config.toml
n_layer = 13
d_model = 160
n_head = 2
n_kv_head = 2
head_dim = 64
d_mlp = 640
vocab_size = 2048
activation = "squared_relu"
norm = "rmsnorm"
norm_place = "pre"
norm_eps = 1e-05
positions = "rope"
rope_base = 3460.0
rope_fraction = 1.0
qk_norm = true
attn_scale = 0.154
bias = "none"
tie_embeddings = false
parallel_block = false
extras = ["capped logits"]
init = "uniform"
init_std_qkv = 0.0431
init_std_o = 0.0431
init_std_up = 0.0431
init_std_down = 0.0
optimizer = "cautious_adamw"
lr = 0.00235
beta1 = 0.9
beta2 = 0.98
weight_decay = 0.17
lr_head = 0.00621
warmup_steps = 217
schedule = "cos"
final_lr_fraction = 0.1
batch_tokens = [32768, 65536, 131072]
seq_len = 128
doc_mask = true
train_tokens = 305500000
steps = 3991
dataset = "wikipedia_en"
MLP neurons of a small language model. Each row is named by its layer, matrix (up: input weights) and neuron, and shows model dimensions 0-127. Each number is 200 + 30 x the weight over its row's rms, rounded and kept within 0 to 999.
Before each neuron's rows, "fires after" lists the tokens most often just before its 100 highest values on Wikipedia text that the model never trained on. A number after a token or word is its count.

fires after: " L" 46, " Al" 12, "L" 8, "b" 8, " El" 4, " al" 4
L4.up494,204,176,220,232,188,210,177,173,224,201,222,210,163,210,175,161,107,188,270,154,211,184,226,219,191,184,212,191,193,243,190,248,194,209,153,194,254,111,159,188,160,253,171,265,234,245,194,206,236,211,185,179,202,179,219,198,185,208,211,168,277,222,196,213,232,230,212,189,165,223,226,211,209,171,217,173,169,227,183,176,192,214,225,255,227,171,237,176,197,213,193,183,198,216,155,231,196,233,193,169,219,203,195,221,179,195,191,231,162,195,180,203,244,195,204,208,233,174,271,207,216,184,190,189,190,169,161,150

fires after: " the" 20, " j" 15, " t" 11, "r" 5, " m" 5
L7.up383,209,218,236,210,186,234,173,165,220,173,207,200,214,244,233,153,197,227,234,190,214,215,208,224,264,169,302,244,180,266,210,196,228,261,169,206,215,191,149,191,229,215,209,183,220,160,205,238,194,225,251,190,196,197,208,230,223,226,161,225,239,172,203,228,170,193,210,188,207,212,165,212,208,157,182,251,181,311,225,208,138,229,120,161,195,168,210,176,174,205,183,189,178,202,152,181,238,201,162,215,204,223,211,162,235,234,179,206,185,226,220,198,243,183,153,197,198,202,240,206,206,184,225,218,197,223,205,180

fires after: "\n" 100
L7.up355,256,196,168,177,183,186,209,173,209,272,215,203,189,238,155,125,180,249,226,196,222,205,187,180,204,220,203,259,208,196,169,215,190,184,222,191,200,149,222,181,197,214,170,193,212,188,145,183,234,226,179,168,209,192,191,199,202,199,231,173,248,200,204,246,205,253,162,172,250,157,283,218,197,191,230,168,267,203,185,213,258,182,157,183,196,166,189,185,145,221,221,187,196,206,192,141,218,224,272,231,212,193,180,202,220,183,208,262,183,287,217,196,119,219,155,205,220,202,207,204,188,202,185,204,263,216,234,214

fires after: "e" 12, " to" 12, "ron" 11, "le" 9, " f" 8, " de" 7
L4.up337,183,210,225,237,212,156,199,199,204,212,208,223,203,172,181,184,164,191,272,151,202,255,207,229,192,187,224,230,141,190,184,254,201,207,245,218,219,191,180,162,227,213,150,226,202,173,184,171,200,199,256,160,171,202,196,216,148,199,260,194,158,242,217,235,230,189,176,155,193,205,156,185,236,168,198,227,186,208,157,164,283,198,209,217,227,182,197,248,225,187,177,239,199,211,106,184,172,203,224,167,181,188,184,196,215,171,232,244,162,210,204,194,237,237,225,218,218,237,183,216,209,212,148,189,161,247,165,224

fires after: " t" 21, " B" 11, " c" 11, " L" 10, "9" 8, " Har" 7
L7.up634,209,163,137,226,166,183,189,159,221,214,249,224,188,199,216,201,171,199,171,216,253,174,216,192,232,194,241,209,229,189,239,186,213,184,140,190,250,133,187,247,222,210,206,231,199,152,167,206,194,197,182,173,198,259,223,175,140,217,199,230,234,224,182,234,227,241,213,190,221,205,249,255,210,212,208,151,209,202,180,262,239,233,172,183,140,168,217,182,278,238,223,194,170,204,117,229,215,211,179,213,167,242,234,179,188,223,204,198,225,181,271,160,221,245,202,183,190,230,194,174,216,210,244,223,273,188,194,172

fires after: " to" 16, " f" 16, "." 11, " le" 10, " sh" 7, "A" 6
L7.up464,206,168,208,269,209,194,177,190,208,176,220,224,223,143,188,210,162,213,225,196,196,192,228,254,189,178,195,187,157,253,187,237,177,148,202,179,250,212,248,196,198,221,141,206,196,222,213,177,195,243,239,217,176,163,221,187,135,236,273,204,189,219,178,184,219,262,214,183,208,214,186,213,255,189,206,175,168,268,170,165,250,226,218,171,191,208,201,221,211,129,188,257,192,226,130,206,217,220,243,210,152,171,176,231,194,220,234,142,188,228,217,150,238,179,160,216,208,156,183,210,239,204,163,231,186,183,201,240

fires after: "\n" 100
L8.up205,226,178,198,184,187,115,228,201,251,155,222,206,213,272,209,150,206,247,211,159,236,213,198,203,158,248,191,213,229,209,214,211,211,181,199,232,171,172,237,200,199,224,114,175,177,218,181,172,240,222,162,207,177,181,216,167,191,210,153,214,190,186,200,252,190,254,212,206,241,183,208,272,228,198,259,158,248,236,136,215,162,192,197,216,228,182,200,217,184,150,199,209,166,230,170,150,211,180,229,180,223,186,141,192,185,179,169,204,235,181,221,201,191,215,119,155,232,208,218,196,182,241,194,224,240,235,234,192

fires after: " l" 29, " est" 12, "l" 11, " L" 7
L6.up525,204,184,162,190,198,202,186,216,210,217,213,191,158,231,278,241,194,254,210,157,199,177,192,225,187,215,189,205,191,250,246,219,184,234,196,145,210,165,129,159,164,221,180,183,215,146,218,202,223,189,201,131,173,168,184,222,167,193,151,206,248,139,240,195,246,211,178,190,212,240,198,228,246,141,229,149,165,185,240,197,197,159,208,174,206,200,256,166,195,213,174,159,193,186,183,209,194,211,182,194,229,201,209,218,199,213,195,218,159,216,189,205,206,228,192,155,235,180,234,204,176,186,231,231,159,229,191,212

fires after: " O" 13, "L" 13, " (" 11, " B" 9, " Japan" 8
L3.up214,208,217,191,240,150,150,203,184,271,217,208,253,172,222,208,207,196,226,199,164,240,171,205,216,233,168,202,203,201,236,237,234,174,213,242,170,242,200,170,200,170,245,177,241,171,246,184,183,186,216,249,200,200,194,221,168,165,170,249,181,268,145,167,221,256,201,235,164,153,195,222,196,237,197,175,185,222,156,217,197,239,172,196,234,128,181,189,208,159,176,209,198,188,214,192,174,212,160,207,216,210,191,173,199,176,211,190,201,145,161,240,199,136,237,169,156,175,145,143,189,242,198,222,232,215,168,193,190

fires after: "\n" 38, " s" 33, " S" 5, " r" 4
L8.up19,233,185,158,197,166,167,259,206,210,208,210,185,177,193,192,193,193,196,172,185,268,198,173,226,155,227,190,195,220,285,259,204,243,200,243,232,186,224,231,218,221,199,211,168,179,184,199,137,212,217,202,216,183,180,160,197,230,195,167,262,177,172,214,165,209,229,242,250,184,191,222,213,224,214,176,173,257,219,197,180,216,185,182,192,236,155,183,245,215,162,193,152,128,178,241,198,193,223,272,211,234,192,171,210,239,160,201,182,203,122,272,220,248,243,179,167,183,234,236,212,218,214,213,198,195,239,197,226

fires after: "\n" 32, " c" 15, " C" 9, " h" 9, " H" 6
L8.up511,219,176,238,216,186,172,252,226,229,174,163,265,199,173,243,175,195,225,232,241,245,150,234,177,175,151,274,276,202,208,174,247,211,216,212,214,223,132,205,147,237,197,196,141,193,213,216,184,210,204,201,198,190,206,167,155,174,182,245,163,185,202,149,196,204,196,170,229,228,182,190,182,227,236,194,186,231,243,174,231,172,212,151,176,160,183,204,216,158,186,230,221,168,242,159,174,258,170,208,258,210,259,207,200,201,215,207,196,263,201,248,161,176,157,157,179,181,199,180,194,186,212,247,205,253,200,167,192

fires after: " c" 27, " St" 22, " st" 7, " qu" 6, "ar" 5, " C" 5
L6.up369,245,184,209,206,214,167,215,253,257,201,202,211,133,172,198,188,183,268,214,188,260,204,198,168,198,121,262,211,205,233,177,193,190,174,189,187,218,178,152,255,218,285,188,236,239,213,190,163,256,219,230,132,199,169,192,229,237,184,218,222,252,228,201,241,193,195,187,174,235,226,231,214,204,187,183,194,158,241,214,206,218,209,201,199,196,205,199,243,219,190,231,192,184,243,172,247,206,227,185,226,190,205,209,252,238,218,188,259,173,240,222,199,193,188,173,190,166,195,158,165,208,209,189,247,257,195,214,230

fires after: " al" 17, " L" 13, " N" 13, " Al" 11, "ite" 7, "l" 6
L4.up583,218,223,214,139,180,195,185,155,186,192,218,203,224,202,236,216,136,197,201,180,186,144,195,202,188,209,177,160,161,248,193,227,177,173,117,174,187,143,177,187,175,206,154,221,219,177,172,222,182,215,205,152,175,203,239,195,185,240,207,247,238,217,230,203,237,213,189,174,209,157,200,196,223,201,235,192,247,239,144,168,164,207,183,218,185,210,230,178,190,244,271,209,206,157,164,198,199,197,208,169,226,195,237,229,212,197,220,210,163,254,223,165,219,216,174,141,203,179,223,211,232,194,227,185,186,176,130,154

fires after: " c" 24, " t" 12, "a" 7, "em" 5, " C" 4, " tr" 4
L6.up73,235,219,227,199,175,189,223,239,250,154,219,231,207,197,227,195,185,254,217,203,260,163,224,205,196,142,216,219,177,227,218,213,219,225,234,167,206,156,196,172,200,217,185,191,206,171,161,193,205,218,200,135,147,199,210,149,164,206,232,240,251,215,191,226,180,207,155,228,262,209,200,257,204,198,192,204,184,249,191,212,236,217,221,229,189,207,212,153,226,219,201,167,187,184,114,229,257,184,164,261,155,186,233,200,212,196,174,167,211,208,230,162,230,212,138,190,212,218,203,157,186,201,149,161,259,187,225,197

fires after: "\n" 97
L8.up318,228,204,160,158,197,144,246,163,213,197,232,204,168,152,211,109,187,266,198,214,221,205,158,194,196,231,189,255,235,236,222,196,206,170,199,130,199,161,239,215,221,237,198,202,199,214,199,171,228,206,196,174,196,180,229,163,129,188,220,202,229,208,165,253,208,220,226,206,277,150,207,219,149,200,216,180,198,219,161,207,203,162,162,167,210,204,172,244,207,214,236,242,197,219,182,141,210,239,259,197,193,203,206,182,208,196,182,169,201,196,224,193,170,244,121,187,231,211,242,230,198,182,218,188,198,241,202,198

fires after: " c" 22, " C" 9, "c" 7, "ell" 6, "iver" 6
L6.up188,197,203,215,191,191,181,208,208,214,151,204,232,218,135,223,172,164,248,187,216,243,203,221,206,208,155,237,204,238,203,196,278,128,267,202,165,258,149,195,175,184,203,225,193,251,135,206,184,229,192,236,181,173,217,204,162,232,151,265,198,233,203,180,228,169,177,169,192,250,211,191,230,202,184,182,169,205,217,186,156,179,253,173,225,217,179,175,203,189,171,192,208,181,154,215,226,213,175,204,196,193,194,194,229,219,158,179,188,190,226,182,140,167,222,164,221,214,166,196,196,192,202,187,221,235,177,143,136

fires after: "ar" 14, " L" 12, " B" 11, " Mar" 7, " Man" 7, "L" 6
L3.up41,199,212,221,267,170,207,189,215,247,191,232,203,212,193,197,193,146,194,255,177,220,183,185,253,187,123,184,209,211,216,224,209,158,215,191,174,260,163,198,202,216,291,204,250,217,145,153,180,239,193,201,200,184,215,239,189,156,181,181,196,269,176,216,199,223,240,206,177,138,198,237,238,213,185,143,222,200,210,177,171,193,211,175,250,206,151,196,218,229,213,163,203,199,194,178,229,237,202,182,210,269,215,257,234,207,199,198,187,177,180,214,212,218,151,232,168,188,246,198,222,243,180,199,211,205,179,234,171

fires after: " on" 29, " /" 22, " U" 8, "T" 8, "/" 6, " Y" 6
L4.up221,243,193,247,200,188,275,191,144,194,179,226,209,203,208,191,227,202,239,153,156,232,203,215,251,216,170,210,260,216,208,214,213,219,181,235,201,225,236,180,146,234,197,200,239,188,238,240,182,181,215,205,214,204,263,228,187,197,186,234,174,189,166,225,184,208,212,232,137,159,205,193,186,215,185,157,253,179,223,253,161,255,152,185,251,192,174,216,222,186,153,264,175,167,204,247,195,178,211,229,212,206,210,194,210,218,224,160,236,185,212,241,234,219,160,220,209,196,235,181,171,245,216,194,201,183,193,140,166

fires after: " A" 17, "pp" 14, " /" 11, " |" 10, " Y" 5, "G" 5
L4.up427,162,173,177,247,206,235,185,162,203,216,213,215,137,176,218,180,201,180,194,129,235,188,216,187,172,184,229,224,195,181,158,237,244,190,227,224,208,162,202,233,207,228,216,189,222,200,237,218,155,247,201,184,184,294,211,160,164,214,232,221,166,201,222,174,232,253,227,183,188,190,155,209,193,177,107,198,207,188,246,234,235,162,241,219,246,211,203,192,195,210,203,191,126,211,189,205,165,231,212,222,184,166,196,167,243,221,206,177,197,199,240,218,224,154,176,206,219,152,212,214,222,230,160,180,219,211,189,102

fires after: " L" 50, " l" 16, "L" 9, " (" 4
L6.up396,170,211,201,187,165,189,219,237,204,206,256,192,137,215,249,198,160,188,230,156,242,134,206,197,161,219,225,205,205,219,230,210,130,215,202,176,210,156,160,189,174,237,180,203,192,202,166,256,211,215,190,152,172,191,204,221,172,218,213,191,273,162,192,222,236,171,230,173,166,222,238,214,191,195,225,248,215,169,175,217,173,175,181,279,198,189,214,182,207,197,195,149,201,257,171,168,203,192,152,215,220,217,211,243,187,221,236,229,180,221,207,197,196,207,192,155,187,177,184,161,220,206,225,233,229,199,259,141

fires after: " T" 15, "r" 12, " L" 9, " t" 8, " N" 6
L4.up79,205,227,159,182,171,244,194,157,184,164,205,189,195,193,207,219,211,187,228,208,256,192,146,197,255,178,243,173,214,253,211,228,233,194,109,208,205,228,219,217,212,243,168,236,230,159,181,229,174,244,215,186,189,175,207,203,202,245,182,222,221,214,238,214,268,189,201,171,152,168,189,195,243,166,190,205,169,199,205,197,195,207,160,237,167,186,224,164,234,195,180,227,183,225,159,150,165,230,240,150,180,192,168,194,231,253,140,159,222,222,171,185,239,226,167,151,242,229,237,241,198,195,187,197,176,196,181,176

fires after: " in" 29, " on" 23, " In" 10, "own" 6, " On" 5, "On" 4
L5.up213,225,196,196,219,189,192,222,198,224,156,200,194,135,200,196,189,212,290,169,190,219,240,206,206,254,192,216,196,170,240,238,223,222,197,133,194,245,207,148,212,250,234,183,259,199,198,219,149,181,216,202,153,198,175,192,248,207,215,263,161,195,164,198,242,267,198,199,151,202,186,212,237,195,181,245,183,191,156,197,194,243,173,160,230,175,147,208,211,211,233,224,156,191,224,184,197,155,307,224,170,193,217,199,256,170,206,176,199,175,224,245,178,201,170,183,178,206,214,214,154,155,234,202,219,198,208,156,215